Weights of a small GPT-style language model, trained from scratch on English Wikipedia.
Architecture: RMSNorm after each block, rotary positions, untied embeddings, normalized queries and keys.
Training: a variant of Muon for these matrices, 4493 steps.
MLP neurons of a small language model. Each row is named by its layer, matrix (gate and up: input weights; down: output weights) and neuron, and shows model dimensions 0-191. Each number is 500 + 40 x the weight over its row's rms, rounded and kept within 0 to 999. Numbers have three digits each. A neuron's up and down rows have the sign that makes its largest values positive.
A block is one neuron, or neurons of one layer that tend to fire together. After each block is what it responds to, as a language model described it from the Wikipedia text at the highest values.

L7.gate123:478534504522418536499502521586495523432430445597562455434517465545455542479477535490417515489547458499473536479467465443534487523556505482481504554520514477480576483489501526551529496540452488500516471481458460533441499497496494503462443486471516562526525434484435452549509462446528555485505535490513473503513495404479525518469507495442481468559515466491519462566487618508422527554483494488496466499525490486616488549546505455492487554492488433462551452477496438579513550578461533502419532463473566429527494569447523480482503429490479534565517509482516540460497520500445475509
L7.up123:414510497418523508542490536534434493477472528592547458577459444485515492452534512443545528504591573506467473535448502469481518508469538542436502507607460504478525481514525539510471509464529454453445483490450486491492479518504492488489537472488568469434486574436551521540525472531486488510488533491427531455399470426531511499523544475609555501501542488424467529487547547463460484501446520500478574460542470474446478518490448503518506527473502511435594492534465508478450510509458468510499492496492493584426551481453484493472490493516498548476542505583445466539574479453523436470
L7.down123:488491459533480551536536503608500478555484443525487566449475457503414500494514563489466424448507495470479508525490531529507436526492521436542504540484516513448480534486536503447469490477501468470499564482551492514519531496529574504478536502485574524533421503452533463579499407524468466503452503547560514467403463442537463505568506475528517538447461485458577454495510450504538536465485488457576487553585396535535554510466564538523489442490539489472503540497492517545522527464528538466502546468582463495523519509579560480511528499440551515476478446578476486561528490470563448519
L7.gate174:495532461504497459477591500484526530475524521552490487574419388432479536525533576479439473490419484488492515506488475468515487466520588490470521546469462542512518519473554487551504514451451522495534489436540437516500445518558492492472453503539478535495494495505432509533583517520485468447592522457432454463446504449447493523467543510486546490453504560511512532440530490513509581460539475488520496462517443502487449549469472489559427488435473584442550488499501515496548501431539438404444498418522544495527504491501455515517499520539481517496462582450526533511416439439505524492
L7.up174:533499388522412434517512542520506549532463455491521517493423449532495527553518510496510524418552465498615531479576491540528424464469620477447460485497517548464524501434486532460466459484487567529457424490481488494546480571536384459529480580525530475468533467470490520536538484449552467495518547472455505539465517481529475494486511508548543550510457512531482524503488463470463502462482530529477587499499470435491491498533507495550514551482504539492517471497527517531532522488551513427526455534532487505514449494475542466477497437448470472504443442437484457456576427406501515505
L7.down174:516449501508566549535446495455471476547545526508527549477513535511527434498484476551547527527516541521492543469525581556503501491519440495481441484537499499578465512429442511433490536521508497522467529560436434468522444490472451547486493470421493490562545484433603543528452466485526515531472468557593535472483514447471514502523524512526498558553485526505544481464497428449409459583482471479513485521464506519492523511428541495460637523496485460549467488507470494504531473572420496543521520516429487485469529528507514512514492439510536476493531470467502380495510567592501486471
L7.gate210:466527436533455464486504511505501524511514493482545471459418476470545488537586518461481588492510510504470510492573521494443497481501487563532460492493451484478495544484587475532603572517489507394447516562477460473445530481492581571508605558497446507524405478547507557447467485496532565496486536433430414505399510496486483410483519470522512491556470465459440488553514533467502573457504553482496496491522452528427442534524508521512480519513460505530508512453491543480472504432475463480505473506587451507560510517506494550531490462513524475574481500502471562492544501547488511471
L7.up210:500554406563415515490557545494471474526576503491577508458483484500550493478527448472490534474512532515551504535483493508547500432468512572518559544498458522488454515516560527575509461520472545368516506561412444458510491499528482448527518512488470512438517558483485534472530532505519567495479593469525510498495418519489526398516439519539497554513449508478481492445559538508456570491483470498549601514561491474483488530423466513508447491558515477496541494513466548519560561485479493471494475478574464496520489468441536501535524434545522538486417452543517470473479506436459548518
L7.down210:513410557486561526510519513470487535544473525513399530545571516535525453420474539472526328487536489460541437468539480503482494534495512451439515471543525536511486465523413470505423470483507483527579469516542556516490474540493516549423480487512516472463558446430478465528501467528446390484428477517511513536573507484581536516497556522452535521457558522531525502511457424488556464523461458523518481502488494463486520436543505498476524518474476493509538477535552398487459445502465536517464509503466530508499561560539529514452474554451479534481509528482495467500521434482515531474
L7.gate356:523545448608449479537480511574513515493489488564532567588554540483481469572459523497487530525498552486494566519519511485475507480510491578519450599493502547441515488516497478454485518515509454527449415449520490515543511465519489498412559513475500465506559533528475524545493537526421497489526455477506504489405478491425447513475493470491428494492558566458479431468496453563515575485526545458404456502525481467554539498487520525494512464557509518400540615502494456523567567507468535489492492513476512512537544502504429460477506477520499439518475481537519554455505504517508452410
L7.up356:526536462506483519424469480478481527539562543491511551487578544479527463563493514477450616477457469483479557514478557547548538514498508513556471552416452556421500466560505545506473451479443504516508506499512437544551472469494506426499472495499483498409447545490501553533479489488493580451461540525603468471490489513496510475580522481528467590498403551486507414494462545491405539464553453499538536486535519474488419451488473546524445444434498475482559545545479475542485500542466454447522489484510525451509548549461509474545507524540474482505498522540488514497487520486434538435
L7.down356:532462499502524496483475495422467468529512479539479539496511509508453398491496531438456418554503525565577510446437538553520499514517532444507526488531497513481495456469484502475566466490543556516536505513574506527452433497453475524540417490470491543533458486492503482515542424512519512495446523509488463478480537510498537543483497525494481512499517549604519530464489447485549474524465558521536530471513480510417542538517509487467571488569449475431477472528454523555542513463473468595598561462489544538447497460598569516535469555423442532463516452407500515588517528526449543536
Responds to: Line break right after a wiki-style table header row, just before the |---| separator, as in Chart | Peak position; weaker on header cells (%) and infobox field labels (Born, Release).

L3.gate241:442532449490536485519555434560468464460531522487458514450567518494506526541476493481513464453519589468457435497567507489426465554396550543445479493515479507548508497524470538514470470469580422502506542631489475525487515507522451553474529497506472511523476501484490512503480442520553523486457431460526533514430501497556506461457438503499512437520566519477491450506479510506541436434530463526522504591518381513494518475499577486523526537503542530507528463490535466515546476505545471544465576464432502477521503490512490459586523436454516510574498479515557439562526468570541476467
L3.up241:516499471477509473415528519545512486499536531476483478445454529415502450513540488400480528555515526517486562561470492474492468554534529457512515512546426474516528543514473480483475448468471488486533505535462496496470476508474405590492545452480515543455562433498450487457550538537561487492482533517560483495500504479485452610468500470502466522492619488485452427537497541495541509521512450556543449537467482525522619467488489441485567516465514544494511478465497546506483465542498419510473529546390512503519502513468568469536515517486502461581515518611556522512491451564483512445
L3.down241:479484516494452472482462515444513488569487557493501490554525527548506476512505587466437458572550551485508521578475506445497483563458526438477513549520550446528517531507557499497477447491601537515506449513503553441502491543483512474482499461506428588477504564487549530503495413540567511549512430468538483449487527538553520593539444498519523534486539508470443475479575449455544452514506488408517582488490524564484497477508506470551515506464621555453509510494530498476467484473516493507570477566491533491508564461496413456459441504547501460567545451525499464514539517465542518476
Responds to: Capitalized word-initial tokens that start a proper name or nationality adjective, often after "the", such as U(.S.), Russian, Danish, New.

L8.gate31:517508520585464488490552499460448522525461500522513497512506535532466454475476498457506508499466448557516545478577520466533507481544469497538362538521520501471437486519449490550462475452488561460522498492464496399469532516519500481549458489510488495511585561510472557462559548457460477480462488419471442519507483448531464479482530538477500528501506502464538465467514450481481545462523529480449527430495622537514510495484461498527442516444506513485418474421446584474524531432526509490474389567477433452484443496475496483510595503504468564535519555455451483459481560569459514498
L8.up31:500587518515470516505445512559535529594505511492466529557500545465517560500504469500483440494515525529556469514559477510524455481551531545405490503472560499514481524440486494486493487477520530530518397536541500515506471532484478537501536388549480420457492450477484538428512537507564470498479527521453527515586563518438449497482355532462428398501554457490553444485467508504469547552510526510487543491422479506560515472435470439540512580568485454492544527478528526524475531482501502451540492520550438469511484515517537491493484450507496486481544500553508483417560502519507454469
L8.down31:463518555478575555493491508524493546411503422510569469451514496463512578471492499507448567492514535482453500481529477461427512420490467463414493513444541528531505545451514466483591492456455480477464503463541526495419484497490499559537502530555478563498464569479481553520516559545539579501476447475521426518537532541518501527502543537474528488477497498535519429518457555509499513446473536414501442458479553533501506537495484487465519501504530535498476533475507596523516444539402515487481530482484503543585451498437474503542488458488488466574512569534530464387536564556444498497
L8.gate323:510417470653476419461491461398514513511471536538548521537490477493508494551423520505512539527378498510487463551513516552542502488443449551487547458486510456514555539416543443492486498427443548473563469509460498518512522472507528498534520495471544474432490540553477480459555504504483454481506538465483504519458549519540526527555527494455457492511608472486439491472505489502419527433436526482562477537492462498516533511456537447460499511534489478511540497535495518543434515491485524483577565410513523479483495486559537515459471538527486468478471506482539504486587539586471535528
L8.up323:537524432491473515539512562518459545495547496521482547508535471483485509493452545485495498581494423560497429489525460503500545495505435485531484544456462462529434519479441506497464460446477498488543526524483509406570486548550478480527567490511470532545553534522484470447506520442483510437465524499456465536449537548446535567502426518565428517484583529481482480448470461517531441544533500530517468543513490508487447416494403469614555498478553481477529548495482553574447556497426528528524548493487506504489505448497463475441476463588497487570504574432490510510535523554473563503
L8.down323:462484490460488492594500477472563566542481510527535470429465489568480510542494444522543546508465463554517524505544521508454513464548402466486464520551503496564519541537449560606433424480474486524533481461503513450487473436514476514492527494494564496418521470516537512439498466481554517489497491422482510516477508513459481501526570557427534475522464515498449483470473492410413547536586510485529490448519448539512472479480444454475511548544524461520543451555579479479517497482469488475560486465509581576494477478503493487463517473498539455540462621519529500495535471489533508607
L8.gate337:462606507568498498494443575590523603429523504456499525492526445578542508415458513491501504480460497530465555519588451440563566430546508492480450437529463544466453527519544531562532504502460456495561420541537494552487491620451551537497470559591513519479528561449478532526542512486519563488513517543538540490474536515477494504419479409483466469504518465527512463499477478490504506476476620475550478554497499546481484549473460508488556457504521506543452539493462498457478453480462532468477478501526503525487491529562494531491509499558491455504473519516525518539494504530515496455
L8.up337:533477507478412516547493439504492512503517509510536488540428517512523487515467451526500488463446426434488444539510422382526442509466479375426485456493521506471502500506574541538529519441485567517501494499503575500477492448499468505539408474495483508537573450425523580430526504399512508479461517498525492523473550494475495488519488522541528497484497546495493522464500487476442518490502524497471445438519572537447478536465508435488455484510598482492478426512484465481492506510434516516443400480494502521518501490544463421544492481493528467493576430495485419518518549524436546565
L8.down337:551436525514563605522536477503467479487482374521450528463551507528481537456535460505510484460552506426453515494414477493535539497447444530501548447466440465523532513417494528488483442442497559489495472444514513434497452488483562568564506511463476469431484493479471497569437460450541543523490483512445543546518538526458496492525512518561504533466465526522468507507465567457535468513482513562543471530493445528498506423448516475481499499505507512474497566476499453435530498539510489622579444461476434539468588494471453501490482444457515518480489488461472490478497506547479588431
L8.gate483:476518535514506503498567510533511526468487559452532531565549526515507501494499489479542449527516504518565526496552445488496563437504527469388455604485543520547509480437563491531496555399503539475460463492504508539511546575555513523457514559504500414475544445517424478588498520440439484464491517517538502482452545446466517496454521558480459568523508474553490542460495567519484489461442580479524476530480499479506548510471453493509485476474514481529523489448441502487524522480385597532586530474479495519506479471503471439536617488494474517542556534493533542467454489485570462502
L8.up483:491450549483514525403504459548574449489511513522540526521470464526490478483450533429443492546542499489533512471520541548541488501584492463444497568501449450549472507526507514432550534548488595518471493494567485477539549467459531503458565526590482457408525482539523479510396472492470548542499561499510590444497517563514501455500507501514529549483482532554500532495491542486484542519428502499535507412496498581503548546523508451578511517515546504514544556495473507499462493546424506493532485443406481513506562472485449450482554467500481474472479555496463487554516472430597485458
L8.down483:554516541544521481459473554567538412457462542422474452527536458595545497480459507484527526490470483586514520496492490572537503483483446463553445443491489556539476492475519473547527540498459504470483526492515485475528519503474516559457498580509468488482567500542520523517505571500479517534510543490565532563504509458563473450494515525546514550473549488545507490475440585455469509508517507480524459493435445560556582535592537452482528472485476506533483513437587505422489527593572527473524542545532521469493576548525450582564506477479504506490485456438504557565504487441475504451
Responds to: Line breaks ending a "- Field: value" infobox line just before the next dash-led field, plus dashes in table separator rows (|---|) and "ste"/"Te" word starts such as steals, steeplechase, Technical.

L3.gate410:459537547512528509497483522508521511519507454439546473473560427467485530486553553480456425515461439436490475499485455494518479527474453493436483363527481495509521490474471490530468550492546441474472561503501509550492439521484469513527511580432508592468513588528537489502509481514550436490467536395471486463484438484501501522507585389479505484467525462492477459526506524554472545498495498574496433486434593526507445555535528489468518457469498488480488448510500468472489511485480533458558496405462453492421437500515449479535509540462488501546511527485434559451492523524602535513
L3.up410:537541549500487545508475555484445483481488544496519525532520522502436495447560549488476503475491503517510500468481486544539592479552533547455440493411509484491493542504463522539487525494438414471450507536553500527501493460496502466670531504466491583540584495540466503498441454489507502471441542533450473498508485425507520381551479544488450453469519473518433526549465389514477552526545462519507494540537426512485505526519497460497522503463476447508464482490481533506524522525466454466519480510498419497461504467524495528528442475513554492438488548474518450482486499344472496539
L3.down410:501584511520514510536496469505435497459438566486413541479508529540453488441504552462486478501521461401492492507535508477537512525528502450426460440461504487473511496508451539589421509569465455439498469531507454525523571472562468501531568559506545488493496453520545516503396475512610524536471497530481478504500480518495500443541526556492482481528521454571442522587501501527517536541562519553506504521486473548488535473498536486519544557518443414517540471480453569471512530513482473501578452526532473511440455444536458460476546478515526585492486497462517428390469549484506509513
Responds to: Mainly the first dash of a Markdown table divider row right after a pipe (|---); also early word pieces like aff, ogn, pla, and ISBN.

L7.gate58:457517491470521503524508515499455451466492425480542517413533543449485528502529583451519443535486488458472454466441577468543539497462447530485484607573529458502498475552493542494463504526472477462567510510507519436517431565457419563463459491530545520477493425482545551474448565466528508475453463534497475410446498458581533518462526425485512449503545494406439482467496477455500494544494519574507521521481500548552580474486487459532445478545474475410505519555496472530485488530427516437497519467538540477537505495488502501495472533453470531557554503491580512484502494559428475483
L7.up58:523479491474459537516436510474526520416577534508485542559522558520477506447494479503481460438448491479532453557472503470604508487590513450536429530473497450485495507499535542442537447430556414465514533586502482557506485515463534473497475494510491432449448513431466448518506558476526461497479484446515505473487462497544456484516499430495397507529543465472516541510515487510473531474464515463499542556449513487455533431448544504533428592553503499484485469448470466502567538500519527535505532572455457519494555479566404427534496496451532560525417472556513529460504507511517552486
L7.down58:517526530517500499544522458488463438511496496508449514539497460525449482500422574482517397460474501458510433583495499477520513489475521562452528489521507504465522501544572579471566513509554456546511554575546520473505427589476433463597529523568560422542529447487474540524511492541427469507509466468468510465537504446580448526507504517435495491520494493503488502442408494519465491488473522491558495544505513522600567413480431453479449527494449514480529561494481484524501519507465513515480445469455503454511540527531419496486513473445428542519549429466481450503449485530502503446
L7.gate80:528521513493478490500582560509464500475568452508540572469564495464511516523515466543523483552471475526487500498488504465513500490481454424543529535443473467558461474486532541452505473489497506551471525501577554517544460515476526549499512494443539646533452516467478522570549520513508471527449460526461528475445469377547477502563499416508549498533549418520520547566518476537457532537527548542485578468508473488511499484422588468579447566490511472500545498453498473497508478498529457539493499566487546491507559548536518468520567535461485508479490594450526540472526511526428442451
L7.up80:509428500524507552470477511541453525453516460466502511515562506505484584536517544528546515542563550472425634550449462437448494535403452514494498559474514523535503540509560534545435495503574483531478458491551466496533495590497507515441489506503507514490410492534497502574532523486628527481506459498522532474509529444549538391518472472437519436524456521463533534521531450494487552545431585510548473539444465548504547493523539516499537471529506555516529547508435435494468489465568482523555488483467481521547498526544468545482522486496524517456517504478517535464532537487503462557
L7.down80:512543500479490441559443506508459479445537402563483472460496543497485527475461472559459524476486458508455453530519525440538422566526502475548537568544573485543495528457563493459540519536464471505495542522458458483472460534422492510448545457567500570541515501484559544515507514571475481492468545461467490501393499411529512511492511451414504523438518504489549432556470541512553485584493475523556484483512476586596496459446464500501507485466475554486501506504425515512493557505503510477520518459421513437497553444511537555479480430475520525465510469575566565471489511495531507522
L7.gate213:437449464532446436488467471554549526486502426484511496494509518472403503498502406529494531506559590424462530586473501504471427497476421556518485519516490525459579568475524532517509528548550403595561451464475460485494449496510562532487549551473487535513445499498482507512477452503495479512511473481530569414529550453466457535558548503494515501524499542496493497491498494549508480498443496527527501526464523535497573488509588489530482472520572428508521447578484550471494449408492497501482457548469559520536515553528479442464517468436435447507525513480512514478474549484476418506
L7.up213:524540510475443541494506481450448547477485466496494450521571491510465478570448552456504458533362538501460447479483519479546542535465509521495502488551461522508512466597522469565477537428557431555442502572499486538487521489450476460645492437515493431472520453482424503536460496489508516447478487525504544505510554529482418523511442415522517490486491513510490480493564512465558417515542565510511470548497505481485483475513568489423527422585504508448509515532513571494492489548470519449516449542467560515503542474466465524529551542441526529482487461461524528563516516509469488481
L7.down213:506479543507578491525490430466482489517469548571473530577500520475549476539494436537526465455467503424545467542501504513482564424424488403577464507469550493459499582479480501458468546499521476532531481523518485463424424473494485515520540481502488492494507508534511534537439520461589441440475498488544541495472515503461434502590530517529491495506429519495443523449513499492549465459391504510545458490515519536559584534480466549539519477576565523498459496507477534465497451475466396444540553456433540545501527490502510483487401479512502460468492498475512556543564484509553502458
L7.gate347:485429451461454535542472535478477529436460502573453492590481522489474491504481542505501473530546445492500515518468488485506558507441491546458521556526494484529476493480516461499432510482508497530495534530542481584486480502555513555493458570478454516531563519476533525501506559553555433525434484515499592373429560473549470536527446516492441567575472472462484508455432571443492482484616523510477427561482497465532520511488496484501470528541507548477551522500477577471528489487526455448463431514507544498559501562501510428509509582457494499485507485525524588520469497581538463522
L7.up347:495504398485460496577491577466521497479480515489516426526549519495483523508483503443493488484480480544516496541484425521624504467533391511468491468579474486515605510575482468517452519483515471487535508539502514581543499487510586556448537506502477558524637542460526560481496518465553480458428477479540519490500509492482500529468506554469508465502444428466521568530436458483430495540521515483440429560468533481486531520422465498544478514547507548515538518535529524568490509439506453489520437492485556517567483522466488528506527467552535519518573476488519513451545449526545499491
L7.down347:511575526543454434479460530511498492495439464494536459561555529504497458565534542568465548487436496411505507583442456489627513429494498512495552438535557483513526459512460497543543534499521531542496503518476523597489451442468538548517554475525464508527525427503610517443463489458481513508493490501484502435504583442428452494492469484463476460445468459482501536516440474446549435543462532483494477493496533462514527458470503544535528482476503498549467477527484484484495533496476505462480407433515497518530555514469515519461450457525512591492491490535464529486438452547600521545
Responds to: First piece of a multi-token name or word, often right after a table cell bar, as in U(FC), New(ry), ph(osphoric).

L8.gate39:471492519551539465525540504470529508363546472453454519505546452563506464523502466496488455468511474537515495491465483521482485522498468534526525531519495396478436475473497448572456548542452436511534477494399477473449557584522535474464567467506584493511411551466483559499474479515469533526432493540518465502515489505518518544512459469479442450450533512532573505429537507516479499494455467477470461585556441529563568404567562435529444475530523484525517464509500534471516503514536492503443427522461575482532473513520525517505441449516443527485555485483509568501497431487502463490
L8.up39:488515512441472475499477521445475477554498448517475436540539513550445458545471449504520515585534564438525432405473527469530523471520450530519513490535540497507531455478529483486450546535492460491504501519523490511518510537499457457494582532484478552463478548466519528510477476460497486533414510455518466484492517460470507502511526472569487548486490547431492403437572517514446449493451502505515568501414462554530582541521503547543406517449510501514447518470493558504454532513486542496554511520479595537488497571549429505402544533523496389449525510501568546566501451531475546516
L8.down39:534529525546480496478472492550527532390535478513539522467486485481521521502496472534497528536515539548498520523432517513483349440520459506522504480520502488491505459471476501481564441530448503519541525493502484502470495579509407488499500549446447492568510525503530463479481519431453515536524533554553481487486434431501509543456455520534496538489422479438535508500530568512523526531469444426467446561490484505562548440564501480542517517509517413484448457489481533539459482539533508443475486522555547436556490410490563466461395424457384461531482514491533518460516467504496454499
L8.gate256:537490507521526562558529470444556548488557486507496485517495484533445447564438509538456492550415508519506508567508479534523475478517494567536545519519425498423581529439513548404467451446506484525505414512498496486492490495535476484450584437526462573491492501517465463501532542510491528461535477476585482445497501535450475542502484432497478553497431525467561439443436492453446475465473548545496547463481496525514520610489535567461458438514473489528452485574496537540583496529474490493506519465438511484491550504487529421477491470421459524509497585485507518524449526440453501535
L8.up256:451506547491511494507432485387516573497517465513440444478417542562413489561471482528482538475520508497564482471384496558518463475575554495496480492550471478481529507411455423467524487456519396471546537488469462452422480518563523461441494448488514446555477506513472494464427588460488543499472482551499514458477508512517561520487499486509475441530479523511442449449468487509531458481507497466477523495475547503485590490489556484472528478530512478564473516480537576527543451485472528531489403532470544517501480442472498499532486524491550502472506418503531581484463455473502538441
L8.down256:454539509592459525492467426497513531532545495480485458459535586478521532515511565479421477499509570519522543529449447503510444545452482516507529453547582587448468481501504495601461522501493453497507524500512492593500467568539459556496480479444504519517581499540477450480516507453455548526498479449489547477543429531504541472380498507462552541421520533475504470482497561579502501517552466463501557468552541466475480479514533541567457515507537536525510498546523530536571544540451548452524473525468543512542568478443476449459514502536526516494497411521435455492487535454472462467
L8.gate366:506513510511501486510515590541522504513542526502527484569518552388520485455448463587471449545474350456460442482483506515493459566547462477528518487523539427509491444477511454494568493511457510517509517446535524501632459506504514472523507473468495481555456525562516484516463538507509484517490488573501473542577497537519520473589557503397570535435506497505496497497453442479550440497513511470499550482480498528523483454553497507495466501499551491536480559506536467494511449627491474514515450510490563496470432490554544456553482551487464455483481504527447519573465542481528472526
L8.up366:526452498527560557457507492448541507465543513546462536571515532552450502496556504568465433528500446553553549476450528449572487484479469562504482515491547458512497474463478503438551527493446520481541498522508605522579463440473565477516539523545508557465422512499502537531481499485419473516450453523543542543478513547494472489528555480502468519465483480488592506511446440537508447557457496451480480462474456498522552488516521503495514484536500552540537549444510481513494495492512457485504545477510500557525474551532511491459519409497491319498424482466539567574458544469493536467
L8.down366:513493482467440467509453552481472452522424496429470458468619494540554559520489526530451560428488535478483579518527501535503465521498525481495457559532526474516501522509541466509580538411473546486483500515585466484471519511514475511515558489465536496539453523519452496429497491565574486547470577576497474511467487493502486428518496506473516485474510456500511500490472568436443478479472538517422490477550502536526504463524487513570450461450516505511496480448430581537536468424461449455501458473490407399506469487485510429475490443553469466501425490522455452461540562572514489510
L8.gate434:536535566527509513505531516539488528465513431516493526489473502537442531466482550476486474459562510538549480481445529481444473458487474500534545453555609504499408481501416498526516518501483459492415409477585502378505554514513541536452510482490532569478516494469473519432471542469539503547552513485536541507528541551505564506549422464478534474552536508446446474535518485544475489462482505512547512510511522578538458521558583503512544574569532543504508506435540466525518510523493395445501455539480503483543459481520518531538562499491428466544499527527538495490524513439489562411
L8.up434:536494447512512481484551516524514504563520529543494466494535444578571456473544542566502401504518534514511416512479480574548481422508496480505511556491461470504467436485543445553527376493459441508500562466470503482550476503513460523460491606525552491487486447500524528497499530556525517504533551502512506453487524474476509499590484478517501426509561575486414539466520501490485454499605467492527413520424492506595541542532442483462490523594477520508491483524488475513495416461508505528534526473546456522454478455457475506562469502418422522456501505511505478476460507481461510524
L8.down434:554535477469544520541472483444571452499486530521530504441463550513449535525555527444505508525544480519559460540469563466423403429569497503564482473530547509485512543462496439479575548482528448479427463391450513486533524510472549524473525479539463508476472536508505461473491466538502507571484421514479462549508390489503506501522563503516423513508469561508503483519507491482492548455565499499513521491530489527545488517494590478493471543513472521562457455468541564508459490442431507486534536593492527560566536516529517595489487460479428484472505492514499425571465532529519548550
Responds to: First piece of a personal name or initial in credits, scorer lines and tables, such as McC(abe), G(. Ramanathan), A(. J. Foyt), and colons or pipes just before names.